Weights of a small GPT-style language model, trained from scratch on English Wikipedia.
Architecture: RMSNorm before each block, rotary positions, normalized queries and keys.
MLP neurons of a small language model. Each row is named by its layer, matrix (down: output weights) and neuron, and shows model dimensions 96-191. Each number is 50 + 10 x the weight over its row's rms, rounded and kept within 0 to 99. A neuron's up and down rows have the sign that makes its largest values positive.
Before each neuron's rows, "fires before" lists the tokens most often just after its 100 highest values on Wikipedia text that the model never trained on.

fires before: " ("
L8.down445:67 60 53 52 52 31 30 62 54 53 37 29 58 54 66 53 57 54 62 52 38 46 65 60 71 63 54 47 56 47 57 56 64 51 29 43 54 45 63 57 74 54 48 31 53 56 57 51 50 48 48 41 61 48 40 43 58 42 40 44 54 69 59 52 57 42 44 54 43 50 64 55 43 60 61 50 60 45 50 42 64 56 42 33 51 66 50 44 36 34 49 56 42 45 51 50

fires before: "-", "W", "E", "=", " mi", " |"
L8.down146:43 39 51 48 72 53 46 48 59 48 53 36 55 57 60 69 60 49 54 46 40 47 51 60 60 68 47 58 47 66 49 57 56 50 40 43 52 45 45 20 42 52 24 34 43 37 54 45 43 53 56 58 59 44 50 53 48 55 46 55 62 47 48 54 45 38 55 52 42 47 51 43 60 66 50 51 55 45 67 47 41 52 50 44 57 31 52 56 53 44 49 56 72 50 37 49

fires before: "on", "ve", ":", "t", "ons", "ta"
L8.down455:39 47 57 74 34 45 51 41 53 59 46 51 56 52 63 69 59 63 75 43 57 43 39 71 45 68 42 50 68 45 58 41 57 40 62 34 45 57 47 54 47 43 34 60 41 51 39 41 51 55 47 55 50 47 57 49 53 56 47 40 48 59 43 44 68 40 60 55 47 40 57 57 38 38 31 48 45 70 48 51 65 57 52 42 56 54 57 52 53 57 40 45 45 48 65 34

fires before: "\n\n", "-", " The", " In", "\n"
L7.down67:57 32 34 49 43 43 44 54 44 44 24 46 40 47 47 51 49 41 33 53 44 61 35 65 40 50 51 40 40 44 37 46 43 27 67 53 62 45 49 51 33 45 37 53 60 48 61 51 49 73 34 25 68 43 50 56 50 53 44 48 44 51 46 43 47 44 48 43 67 52 64 42 60 42 56 55 50 63 58 52 56 37 65 41 50 44 51 36 41 58 55 43 41 54 45 49

fires before: " |", "–", "="
L6.down563:46 31 44 37 40 46 52 72 52 46 41 38 69 39 44 43 42 49 44 43 51 39 68 41 50 48 48 46 55 37 46 53 49 32 55 60 53 44 60 39 34 31 53 48 59 60 50 53 49 59 38 44 57 71 47 69 49 52 57 64 49 45 33 44 63 46 57 42 47 39 47 55 51 42 51 61 53 55 50 55 56 66 57 67 51 42 59 57 42 53 42 62 51 53 53 61

fires before: " a", " the", " well", " of", " an", " part"
L4.down53:41 53 70 57 59 61 50 47 45 50 69 64 49 41 45 39 44 33 57 61 69 38 47 53 45 37 51 46 34 54 51 61 37 56 51 55 59 56 49 53 51 47 60 43 58 64 39 49 38 58 43 54 45 46 41 41 40 52 51 57 62 43 55 36 46 51 61 60 36 44 73 42 42 53 48 52 60 55 49 59 60 54 50 57 59 44 47 48 57 42 54 54 61 48 59 53

fires before: "-", "\n"
L6.down10:58 34 51 69 64 47 45 59 58 35 50 38 54 68 53 45 57 44 48 67 36 49 47 42 57 54 50 51 53 46 58 52 49 30 33 45 55 62 41 72 50 51 45 37 51 52 68 46 23 36 52 43 62 54 48 61 49 63 54 53 35 48 58 49 58 34 46 24 53 62 59 38 41 67 42 48 51 49 52 55 54 38 60 48 51 58 56 33 51 35 56 52 63 45 66 44

fires before: "="
L8.down488:52 50 51 54 57 56 47 38 45 32 36 51 45 46 55 41 61 40 35 34 49 62 34 41 38 57 66 54 53 50 53 53 41 58 51 65 50 53 51 53 37 54 42 69 64 52 61 42 38 34 63 25 62 43 57 55 57 51 51 44 53 36 46 72 49 47 42 58 51 55 48 27 50 46 48 66 53 47 44 55 39 39 51 57 62 41 41 54 47 36 42 39 41 37 41 52

fires before: "-"
L6.down546:58 59 46 30 35 49 54 44 48 54 58 71 42 40 52 38 43 51 38 61 52 64 40 57 42 48 40 48 42 35 41 47 37 50 27 53 57 52 37 36 45 39 52 51 54 56 37 34 43 67 40 68 46 45 40 44 55 49 50 66 54 60 55 47 37 45 48 57 56 60 35 39 46 48 44 54 44 39 47 66 30 63 52 52 33 69 59 47 59 70 45 44 59 60 50 54

fires before: "\n\n", " The", ".", " He", " It", " In"
L8.down200:37 45 58 68 43 37 59 52 35 54 44 39 45 40 51 75 56 63 65 41 51 67 39 53 65 58 55 62 46 60 58 54 42 62 62 61 54 54 61 41 59 39 53 39 43 58 44 49 43 34 38 62 50 70 48 53 53 48 55 65 51 46 43 34 58 38 42 71 59 44 52 54 48 43 57 31 45 42 55 31 44 59 36 54 38 41 41 37 51 64 42 58 40 45 42 61

fires before: "=", "In", "He"
L4.down233:47 42 60 41 42 51 57 61 48 51 48 51 46 32 43 65 48 36 42 33 50 58 52 69 50 56 52 44 49 49 47 50 56 57 50 43 61 57 60 57 34 39 47 42 45 54 61 68 52 63 47 48 38 57 44 48 58 43 56 40 46 40 56 22 67 65 36 56 37 48 48 42 49 55 64 19 35 47 48 48 52 29 55 55 61 44 36 40 49 39 71 55 41 44 40 68

fires before: ":", "N", "=", "C"
L7.down287:39 62 57 47 65 46 48 52 45 66 60 47 40 52 40 44 58 46 60 54 70 54 63 72 50 54 56 47 60 66 56 50 45 37 50 43 61 51 52 56 20 60 41 60 50 43 59 51 52 28 69 50 61 46 72 51 48 39 61 53 48 53 50 56 58 44 43 59 48 64 58 48 48 20 54 52 48 45 55 59 33 41 69 55 41 61 68 57 39 53 54 44 61 38 59 49

fires before: "\n\n", " The", "\n"
L4.down201:46 60 49 70 32 46 48 45 34 36 61 40 55 49 41 49 56 57 39 51 58 44 60 47 45 47 51 54 40 55 59 50 47 54 59 58 47 53 45 51 59 44 44 54 44 41 50 50 31 43 57 38 39 55 66 52 51 55 50 53 50 49 46 49 63 36 46 59 34 53 55 56 44 52 57 80 50 57 53 42 23 43 33 45 40 42 34 57 28 53 59 50 30 49 45 60

fires before: " of", "\n\n", " to", " On", " He", " A"
L6.down33:43 51 57 29 61 38 58 51 38 47 37 43 49 49 58 54 50 47 46 45 56 72 49 48 42 59 63 56 51 27 58 49 63 68 64 64 44 57 56 56 43 58 60 69 67 47 41 45 67 53 42 49 49 65 48 58 55 43 51 53 67 48 51 24 54 62 31 60 60 44 26 49 55 34 48 39 51 72 44 60 47 55 59 51 38 51 40 57 64 53 61 47 45 32 63 50

fires before: "-", "\n\n", "="
L6.down259:34 44 57 51 42 50 37 61 57 30 43 46 42 51 46 56 50 56 59 45 62 52 41 59 54 50 53 50 55 53 54 56 49 46 64 61 34 32 50 58 70 59 64 45 75 35 45 41 54 68 43 58 37 39 61 67 58 60 60 52 27 55 35 68 45 24 56 68 42 43 48 55 54 52 55 76 52 60 28 39 65 55 37 54 49 56 49 73 30 67 53 39 56 56 51 42

fires before: "-", "=", "The", "se"
L7.down568:35 51 52 58 54 47 47 35 57 41 59 66 46 40 46 48 43 44 39 45 56 35 50 43 54 55 66 50 42 32 55 41 47 49 48 51 48 67 31 45 57 44 50 48 46 48 50 38 24 61 45 39 42 62 39 58 44 46 59 60 61 46 43 37 54 27 60 39 36 56 38 68 34 44 60 28 35 66 55 59 64 41 58 66 44 71 38 55 54 37 53 54 55 64 65 58

fires before: " a", " an", " the", " is"
L6.down226:55 41 53 64 48 62 36 63 49 48 50 42 46 48 73 51 39 46 30 62 48 62 53 62 35 47 52 35 33 62 53 49 49 46 44 42 60 40 65 38 52 39 50 50 69 48 54 52 43 55 60 53 45 51 50 73 43 69 53 54 32 61 43 62 51 51 65 51 48 48 64 52 51 44 35 51 43 47 43 40 60 67 52 50 47 49 39 62 59 57 48 51 44 57 51 53

fires before: "-", "–", "  ", ")", " |", "|"
L8.down205:44 52 39 67 45 46 45 74 58 39 52 54 46 56 53 57 35 43 39 61 57 49 53 50 47 46 52 34 59 71 51 45 49 46 33 32 46 53 51 43 51 54 46 43 62 51 44 39 67 73 27 75 55 64 59 68 49 64 58 64 49 51 61 61 67 55 70 46 42 59 53 52 61 44 51 56 46 64 53 49 59 53 71 43 40 49 55 48 60 47 60 56 47 42 55 38

fires before: "="
L4.down20:55 56 51 57 56 47 30 55 61 47 28 51 36 66 67 30 65 45 80 38 38 47 45 52 60 62 52 44 58 40 54 60 37 69 59 43 48 38 76 60 48 70 45 53 55 50 54 61 49 42 29 26 55 38 42 57 34 62 49 42 47 56 68 38 68 56 55 46 62 48 39 49 48 56 48 38 46 51 52 50 43 51 46 57 64 66 33 43 47 66 56 56 50 51 63 56

fires before: "."
L6.down312:61 57 53 38 68 59 46 58 49 60 36 56 43 63 43 52 55 54 53 54 61 49 47 51 54 48 49 63 47 64 33 69 45 69 53 54 48 45 54 54 53 45 50 36 49 42 44 63 54 36 52 51 58 54 32 59 59 52 53 53 50 45 26 45 48 47 58 49 72 47 35 41 54 56 42 54 44 59 45 54 53 56 66 45 40 48 71 50 56 47 55 48 65 36 54 41

fires before: "|", "  ", "\n\n", " —"
L7.down41:58 51 50 70 54 55 57 53 31 36 46 57 50 61 49 61 52 37 67 55 38 62 46 47 36 38 34 59 52 48 60 60 42 49 66 34 42 43 44 46 45 45 40 39 44 18 71 54 51 38 49 35 55 48 52 49 47 53 42 60 38 55 42 53 53 36 49 51 40 69 43 39 61 48 29 45 45 60 62 54 42 58 57 60 55 36 59 67 54 39 45 64 55 51 41 52

fires before: "="
L8.down489:56 35 56 55 51 54 52 56 44 28 58 51 39 46 53 51 53 55 55 47 45 48 55 64 50 28 39 53 52 48 76 71 57 44 42 62 35 33 40 60 53 54 58 61 60 63 63 64 59 47 44 23 44 31 46 56 38 48 55 48 58 62 45 64 58 51 49 32 44 71 38 46 65 57 59 71 39 38 77 56 58 48 57 46 55 52 43 56 38 41 44 38 48 31 66 52

fires before: "\n\n", ")", " It", " The", " She", " In"
L8.down135:75 59 42 52 43 57 58 40 44 56 37 39 52 64 39 37 47 50 59 56 45 50 51 50 47 40 46 61 38 45 64 53 40 41 63 40 56 45 35 69 74 47 39 41 47 41 54 39 34 32 64 83 41 48 50 43 67 43 47 45 67 68 53 54 48 43 51 54 48 50 54 40 48 58 53 43 71 52 54 54 39 48 43 57 38 45 51 39 37 58 53 48 54 45 61 45

fires before: "=", "-"
L4.down567:58 46 42 42 47 47 38 43 38 53 60 59 56 56 45 63 52 34 52 55 58 46 54 50 58 65 47 50 45 66 56 54 49 57 48 52 50 67 64 44 49 54 44 50 31 26 63 44 50 40 39 39 50 41 36 49 60 51 56 68 51 37 44 46 37 39 49 55 58 52 45 68 62 56 65 48 38 52 52 43 39 41 32 42 62 56 40 53 29 45 53 49 55 60 64 78

fires before: "=", " |", "t", "|", "ing"
L7.down513:48 50 38 59 38 57 59 63 55 39 43 42 52 51 53 52 65 58 66 54 54 43 42 45 44 43 42 36 71 37 36 46 58 42 61 39 41 44 40 53 48 47 60 37 66 57 48 49 43 39 44 55 77 51 44 48 45 55 67 43 40 40 56 59 62 36 49 69 56 54 53 31 44 40 38 53 39 52 57 34 55 51 54 40 44 58 39 52 61 49 47 53 42 52 45 55

fires before: "-"
L6.down681:54 38 58 48 49 54 50 66 44 43 51 56 56 61 47 59 62 47 46 57 40 68 54 45 39 40 57 43 54 53 42 60 50 44 60 32 68 49 28 48 30 58 48 56 47 50 50 50 35 47 39 51 52 50 39 44 44 46 53 56 45 50 32 60 40 44 53 36 62 63 36 63 59 49 65 67 57 46 61 50 53 47 43 53 67 58 26 49 46 34 52 51 47 44 49 47

fires before: "s", "re", "zh"
L6.down85:52 47 49 58 70 63 33 55 41 53 52 35 48 51 53 41 44 42 46 48 55 50 37 47 59 89 46 60 57 38 52 51 66 51 50 56 55 48 32 60 51 63 38 63 55 55 59 43 37 59 50 67 49 40 47 49 45 52 55 52 64 38 33 38 55 56 56 37 51 49 50 51 54 59 54 56 46 50 49 32 50 41 31 64 42 56 52 37 53 60 43 41 71 57 65 34

fires before: "\n\n", " In", " The", " She"
L6.down542:52 60 50 68 40 58 43 56 25 54 62 49 57 41 43 46 58 55 52 53 41 44 57 66 51 48 57 64 48 67 40 53 49 49 51 67 43 45 52 51 52 47 44 40 67 42 53 46 37 52 57 69 50 59 70 51 53 56 54 48 39 66 39 39 54 47 60 51 33 66 56 54 49 54 65 55 60 59 23 48 39 61 37 55 32 37 49 49 23 52 73 46 45 56 56 58

fires before: "|", "\n", "in", "s"
L6.down171:50 32 41 59 43 63 62 58 44 54 49 60 63 41 59 41 44 51 39 62 43 41 36 51 57 58 56 57 50 50 64 50 44 38 54 46 57 44 48 44 41 71 65 53 55 59 54 58 49 42 52 41 47 56 45 35 55 66 32 49 39 44 48 50 51 50 53 50 37 55 36 54 73 73 40 56 48 29 65 28 58 57 41 50 53 48 50 58 52 41 30 41 42 60 66 47

fires before: "=", " 0", "n", "en"
L6.down525:48 36 36 66 42 48 70 32 43 53 55 62 61 50 64 55 43 45 61 44 43 52 42 43 45 51 62 54 64 45 45 49 41 49 50 30 37 65 41 60 33 62 37 66 53 46 43 44 52 59 38 25 71 62 42 54 44 39 52 45 50 57 66 43 44 46 52 39 50 55 52 43 53 57 42 66 51 52 45 50 61 56 59 31 51 49 53 79 45 61 68 55 59 41 38 52

fires before: "-", ":", ".", " |", "\n"
L6.down383:40 41 35 33 42 37 37 67 56 56 52 62 44 33 63 47 58 66 55 44 73 65 60 58 50 52 52 46 44 54 58 71 60 37 39 44 49 48 65 61 50 47 41 49 56 35 66 57 69 46 40 30 60 40 70 53 39 53 62 48 46 31 61 56 66 30 71 64 38 50 41 64 37 41 46 56 61 50 58 29 30 45 45 44 42 45 53 42 44 33 51 48 39 46 50 50

fires before: "=", "\n\n", " He", "International", " a", " She"
L6.down248:61 63 47 66 46 56 53 52 54 30 57 48 48 59 56 43 56 62 41 63 50 49 57 53 51 36 55 41 46 52 61 46 43 54 47 59 38 39 50 40 56 56 38 37 42 50 31 47 59 28 60 55 49 40 46 56 40 43 50 43 57 47 53 42 47 49 66 43 44 51 55 43 31 57 33 35 39 59 45 43 49 50 62 43 57 33 69 49 43 52 29 65 32 44 69 48

fires before: " well", " a", " the", " an"
L7.down291:54 50 46 62 56 59 48 69 44 57 70 34 51 58 52 52 59 55 37 68 41 49 51 57 59 39 52 40 51 45 63 39 28 54 36 59 67 69 32 48 39 70 47 51 41 47 30 47 57 37 40 40 52 58 67 49 31 47 69 56 59 53 32 38 61 51 51 47 53 42 69 54 49 48 41 40 53 36 44 58 47 50 58 45 67 44 47 56 59 32 58 54 45 29 58 53

fires before: "s"
L6.down351:36 48 50 44 59 54 42 27 68 47 63 39 61 68 35 67 30 51 62 62 36 56 46 35 50 41 42 49 56 30 44 59 49 46 48 35 64 58 40 66 49 52 39 54 58 36 31 45 42 45 49 42 51 45 48 39 40 40 49 68 56 54 51 45 35 42 54 54 55 65 37 56 49 47 60 51 46 68 43 48 56 54 37 43 41 57 67 48 45 42 46 29 67 45 47 64

fires before: " a", " an", " the", "no", "ute", ":"
L6.down106:54 58 67 60 44 54 46 61 44 52 47 48 37 51 56 32 55 66 69 40 56 46 58 60 36 61 55 49 58 37 52 56 60 49 54 56 57 53 51 38 58 66 62 28 68 63 50 58 56 66 61 52 46 31 52 55 31 63 50 49 67 59 23 43 42 49 55 37 41 66 26 43 60 40 56 36 44 54 44 67 46 66 53 37 37 63 40 46 61 60 48 44 51 57 56 35

fires before: "|", "-"
L6.down371:43 41 49 56 40 57 61 29 39 50 37 39 51 40 56 45 49 41 63 51 48 61 56 54 38 30 36 66 65 35 49 38 32 61 52 57 57 53 68 53 42 55 40 62 46 47 24 45 48 37 36 50 49 58 51 51 59 46 55 45 46 57 59 45 48 42 64 63 48 38 46 32 48 40 40 72 56 49 34 41 71 43 33 61 51 78 60 39 49 45 56 43 59 53 69 41

fires before: "="
L4.down275:49 50 55 42 42 57 57 55 75 39 45 40 41 57 30 55 49 38 58 53 47 50 35 39 42 38 66 54 40 39 62 67 48 57 38 44 60 36 50 57 48 49 32 41 66 52 48 51 31 47 50 40 67 63 39 54 62 56 45 47 68 57 42 52 50 64 48 38 34 66 63 52 49 43 69 45 49 57 70 67 36 63 69 57 49 39 52 44 52 45 32 53 30 61 43 38

fires before: " |", " Sports", "y", "-", "ES"
L4.down562:56 51 45 51 42 59 46 66 49 51 60 62 56 57 41 41 66 56 52 40 68 45 53 60 48 33 51 49 58 67 41 45 60 37 46 42 59 47 42 31 45 50 44 67 57 40 74 33 44 70 52 52 30 47 52 49 53 29 25 39 54 50 42 46 56 52 76 53 49 29 44 49 39 48 38 42 52 50 39 59 36 41 44 48 62 60 49 55 49 35 37 53 38 57 64 52

fires before: ",", " he", " the"
L8.down149:63 48 54 56 44 43 34 65 38 42 43 59 37 57 59 54 40 56 41 53 49 38 53 45 43 58 52 71 51 45 38 40 56 46 53 72 42 35 71 42 45 54 60 53 75 53 52 49 72 46 60 35 39 42 59 45 66 52 50 42 49 45 38 52 51 49 64 41 48 50 58 53 66 37 52 54 47 54 49 52 55 48 46 61 48 63 54 43 54 51 63 54 48 48 57 44

fires before: "=", "\n\n", "On", "Y", "In"
L6.down19:62 43 56 66 45 63 45 51 42 59 46 47 27 52 43 64 47 60 38 64 35 59 62 59 37 55 58 50 45 43 43 64 44 33 48 58 53 27 50 45 61 40 48 53 48 57 60 34 52 54 52 51 49 50 52 44 62 59 41 38 43 66 52 80 52 55 51 48 55 60 46 59 56 61 57 49 43 32 59 54 45 52 53 52 27 32 40 53 50 32 53 37 47 38 54 56

fires before: "="
L4.down220:47 59 56 56 55 44 67 55 49 38 52 59 64 62 55 48 61 40 65 69 39 56 53 53 41 49 66 53 36 42 48 54 59 45 59 58 40 31 60 51 34 55 62 40 60 58 66 43 62 29 39 25 25 56 32 55 29 53 58 49 43 51 44 39 61 44 50 63 52 48 31 45 53 47 49 58 46 45 56 63 46 54 45 48 57 42 40 62 63 49 52 61 46 33 51 37

fires before: ".", " |", ")", "-", " ft", ","
L6.down662:37 55 58 59 62 60 42 55 48 32 60 45 64 43 62 63 59 57 38 50 47 33 54 57 41 45 44 64 53 63 59 57 53 68 57 34 37 78 38 77 61 50 34 36 56 55 57 67 49 55 51 59 49 49 37 50 45 63 60 42 61 45 39 56 49 64 51 49 52 34 41 44 42 45 59 55 38 42 48 51 50 55 48 47 62 46 46 39 69 58 58 47 37 38 55 36

fires before: "=", "In", "The", "On"
L6.down254:42 39 42 51 62 79 29 66 68 59 47 65 32 55 40 42 52 65 53 54 45 39 52 71 60 40 50 56 42 55 35 53 45 57 35 54 54 54 63 53 74 59 54 43 60 54 45 46 36 51 57 33 60 40 62 54 50 48 51 54 59 55 40 50 50 36 54 55 38 65 53 52 38 65 57 24 51 43 45 44 39 47 36 46 53 41 68 47 40 47 49 36 50 37 69 68

fires before: "s", "t", "ve"
L8.down570:43 51 63 50 48 43 50 46 66 56 53 60 52 73 42 34 45 42 51 41 49 64 37 47 50 65 41 45 68 55 44 71 57 66 56 60 60 51 45 47 49 38 47 55 53 31 39 46 51 41 56 54 42 59 51 45 23 55 51 52 37 56 53 59 58 49 46 51 33 67 39 36 48 33 55 58 52 69 51 52 44 44 62 35 51 46 58 51 25 57 80 52 51 43 45 52

fires before: "\n", "\n\n", "="
L7.down672:50 54 47 74 44 63 51 55 40 45 38 50 51 54 55 46 51 46 53 45 51 41 49 40 58 41 55 62 52 38 37 64 56 65 35 43 66 49 51 67 66 68 48 49 44 48 43 39 44 57 46 30 52 39 48 37 41 48 45 44 44 52 34 49 54 61 62 34 60 70 47 60 74 84 66 61 49 65 54 47 62 47 25 48 56 52 50 60 42 56 44 45 51 56 68 39

fires before: "-", "="
L6.down503:55 70 56 57 49 60 40 40 61 45 39 42 49 50 58 54 53 38 50 36 64 34 64 60 53 36 58 44 53 33 41 38 36 49 51 51 33 63 35 41 62 57 43 37 60 43 58 52 61 61 55 50 47 58 47 52 33 74 67 71 54 39 57 52 43 41 55 40 45 56 43 50 58 59 57 57 44 56 50 53 53 59 31 60 49 50 37 62 32 51 29 52 50 47 67 55

fires before: " 0", "\n", " 1", "=", " 2", " 3"
L4.down639:41 52 56 37 51 41 18 53 69 34 59 47 43 51 50 51 41 43 61 37 41 63 56 63 54 48 43 60 52 65 59 50 54 53 54 23 49 38 71 56 51 66 46 57 43 58 43 75 44 38 48 25 63 43 59 46 62 58 39 62 56 65 45 45 64 40 35 43 58 42 61 51 32 49 36 46 44 47 47 51 47 45 52 59 49 46 47 60 35 52 67 66 54 56 41 44

fires before: " (", ")", " –"
L7.down570:53 64 45 42 32 47 34 54 63 52 41 70 54 60 54 51 49 64 65 36 41 34 65 45 64 42 49 44 36 53 66 50 48 30 46 46 40 43 47 72 68 58 52 48 46 42 45 40 51 38 50 66 42 49 59 53 54 62 44 44 52 45 65 53 45 24 62 34 55 55 49 42 45 48 44 64 54 53 41 55 52 56 40 52 49 60 34 35 48 46 40 59 60 54 61 61

fires before: " a", " an", " the", "ric"
L7.down295:49 61 54 39 53 33 52 72 36 56 29 57 53 51 61 47 37 57 40 38 47 41 50 61 42 58 46 61 41 65 39 35 64 43 50 59 56 47 64 38 58 50 31 43 62 53 46 58 50 50 56 56 49 28 28 40 34 58 48 34 55 54 51 61 46 48 65 60 50 45 47 51 67 56 42 55 61 33 58 44 55 57 54 48 26 59 17 61 74 54 39 58 52 51 57 56

fires before: " |", ",", ".", " Party", "  "
L8.down150:40 60 45 55 48 58 51 52 64 68 44 66 47 40 49 41 49 58 36 41 47 51 40 46 42 45 44 67 45 57 53 53 41 46 61 40 58 67 59 51 44 57 48 37 55 37 56 40 59 57 56 63 53 58 45 49 47 55 46 47 63 44 47 61 65 41 36 51 48 48 55 49 39 43 62 52 22 42 41 45 57 57 51 56 46 51 31 48 54 47 55 53 41 58 51 50

fires before: "-"
L4.down218:55 47 36 48 42 38 42 37 62 53 52 48 30 46 46 60 45 58 44 54 58 59 58 53 47 55 52 58 57 50 54 62 52 50 40 34 63 54 35 50 30 50 45 50 47 58 55 51 46 41 39 34 60 56 47 58 56 42 39 59 70 58 46 63 51 49 75 67 33 46 42 54 39 61 44 75 47 56 58 43 62 67 43 49 63 71 40 55 40 31 42 62 52 51 39 36

fires before: "'", "\n", "  ", "\n\n", "\""
L8.down230:58 38 49 51 43 58 62 56 36 43 39 27 52 57 52 53 43 69 58 39 41 69 53 46 44 59 53 43 55 34 27 57 44 59 62 58 47 57 59 42 53 30 49 71 66 32 40 45 42 45 60 62 61 46 42 55 44 50 52 58 50 49 50 55 46 67 43 68 47 50 63 36 64 48 48 53 34 37 45 54 54 53 44 47 48 60 23 49 49 67 42 28 57 27 45 60

fires before: ":", "=", "ti", " (", ")", "s"
L8.down188:60 48 40 51 37 74 45 69 61 63 51 54 43 42 45 47 31 36 44 42 40 59 56 48 58 38 55 53 52 53 43 42 61 42 50 52 56 44 62 51 41 45 48 35 49 50 54 46 41 41 55 40 54 47 53 65 29 44 52 46 44 47 57 64 57 41 46 60 34 59 50 40 31 48 61 26 31 36 73 46 46 37 56 44 48 34 38 55 53 49 46 48 46 46 56 54

fires before: "-"
L4.down581:45 62 43 52 29 47 64 50 46 45 38 53 43 63 60 52 38 46 55 48 49 48 66 51 56 52 35 52 54 55 39 45 47 35 46 49 49 56 41 60 63 32 38 67 47 47 40 58 24 31 40 51 53 50 37 58 55 67 62 59 52 39 63 64 39 51 54 48 56 60 33 62 61 47 56 59 58 41 55 67 41 49 61 62 36 74 38 52 42 51 48 49 58 59 43 39

fires before: "=", "\n\n", " The"
L8.down426:28 39 50 60 47 45 66 45 50 52 44 40 65 50 54 44 38 50 53 40 61 54 27 48 35 45 61 39 31 37 13 58 48 31 60 60 48 63 45 56 41 62 37 52 60 37 47 50 53 51 48 74 61 55 55 72 76 76 60 67 52 49 55 42 60 42 47 62 52 29 55 58 53 50 51 81 39 46 52 41 57 48 60 65 52 59 53 63 36 50 55 51 53 49 54 57

fires before: " |", " ("
L7.down484:55 53 60 56 62 45 58 57 75 49 38 42 29 48 50 53 61 47 51 38 47 44 49 29 65 79 55 53 52 49 51 54 67 53 42 57 49 44 43 66 46 66 61 36 41 56 48 53 39 49 55 53 32 57 37 75 65 44 42 34 53 56 32 49 31 67 58 43 42 39 62 53 47 29 46 73 58 41 63 54 62 56 52 59 64 59 53 43 64 45 40 51 36 66 54 45

fires before: "-", " |"
L7.down689:60 41 47 47 60 77 50 53 71 31 49 73 63 58 41 51 38 55 56 53 32 54 44 51 40 59 56 46 58 64 67 48 46 32 50 46 57 61 42 35 44 41 47 45 55 53 44 61 67 53 57 54 48 59 61 48 43 42 43 50 60 52 43 56 38 61 53 51 52 60 52 59 37 55 46 73 54 47 39 38 52 60 47 46 48 46 55 46 51 39 58 45 37 50 73 48

fires before: "-"
L8.down384:58 52 44 46 52 60 60 47 68 73 47 70 50 47 54 48 57 45 53 32 49 35 60 43 48 42 53 47 51 45 61 36 43 72 55 46 44 23 42 62 59 26 45 55 51 48 49 66 64 66 56 65 57 52 48 46 57 56 57 42 43 59 52 53 59 57 50 53 53 40 42 45 45 33 39 62 44 70 29 49 48 52 37 48 50 58 47 58 42 57 60 55 59 35 60 47

fires before: "=", "-", "ad", "lu"
L6.down198:51 55 53 57 39 71 49 56 53 37 52 29 29 43 41 36 61 50 25 58 42 26 47 55 55 45 51 50 42 29 59 52 42 64 41 72 47 29 39 38 30 41 68 65 42 43 42 32 37 41 52 49 62 54 39 70 43 52 51 60 67 48 40 54 48 67 49 55 40 46 55 50 44 59 54 37 62 68 39 66 49 54 56 59 53 46 59 42 60 51 44 58 56 39 62 64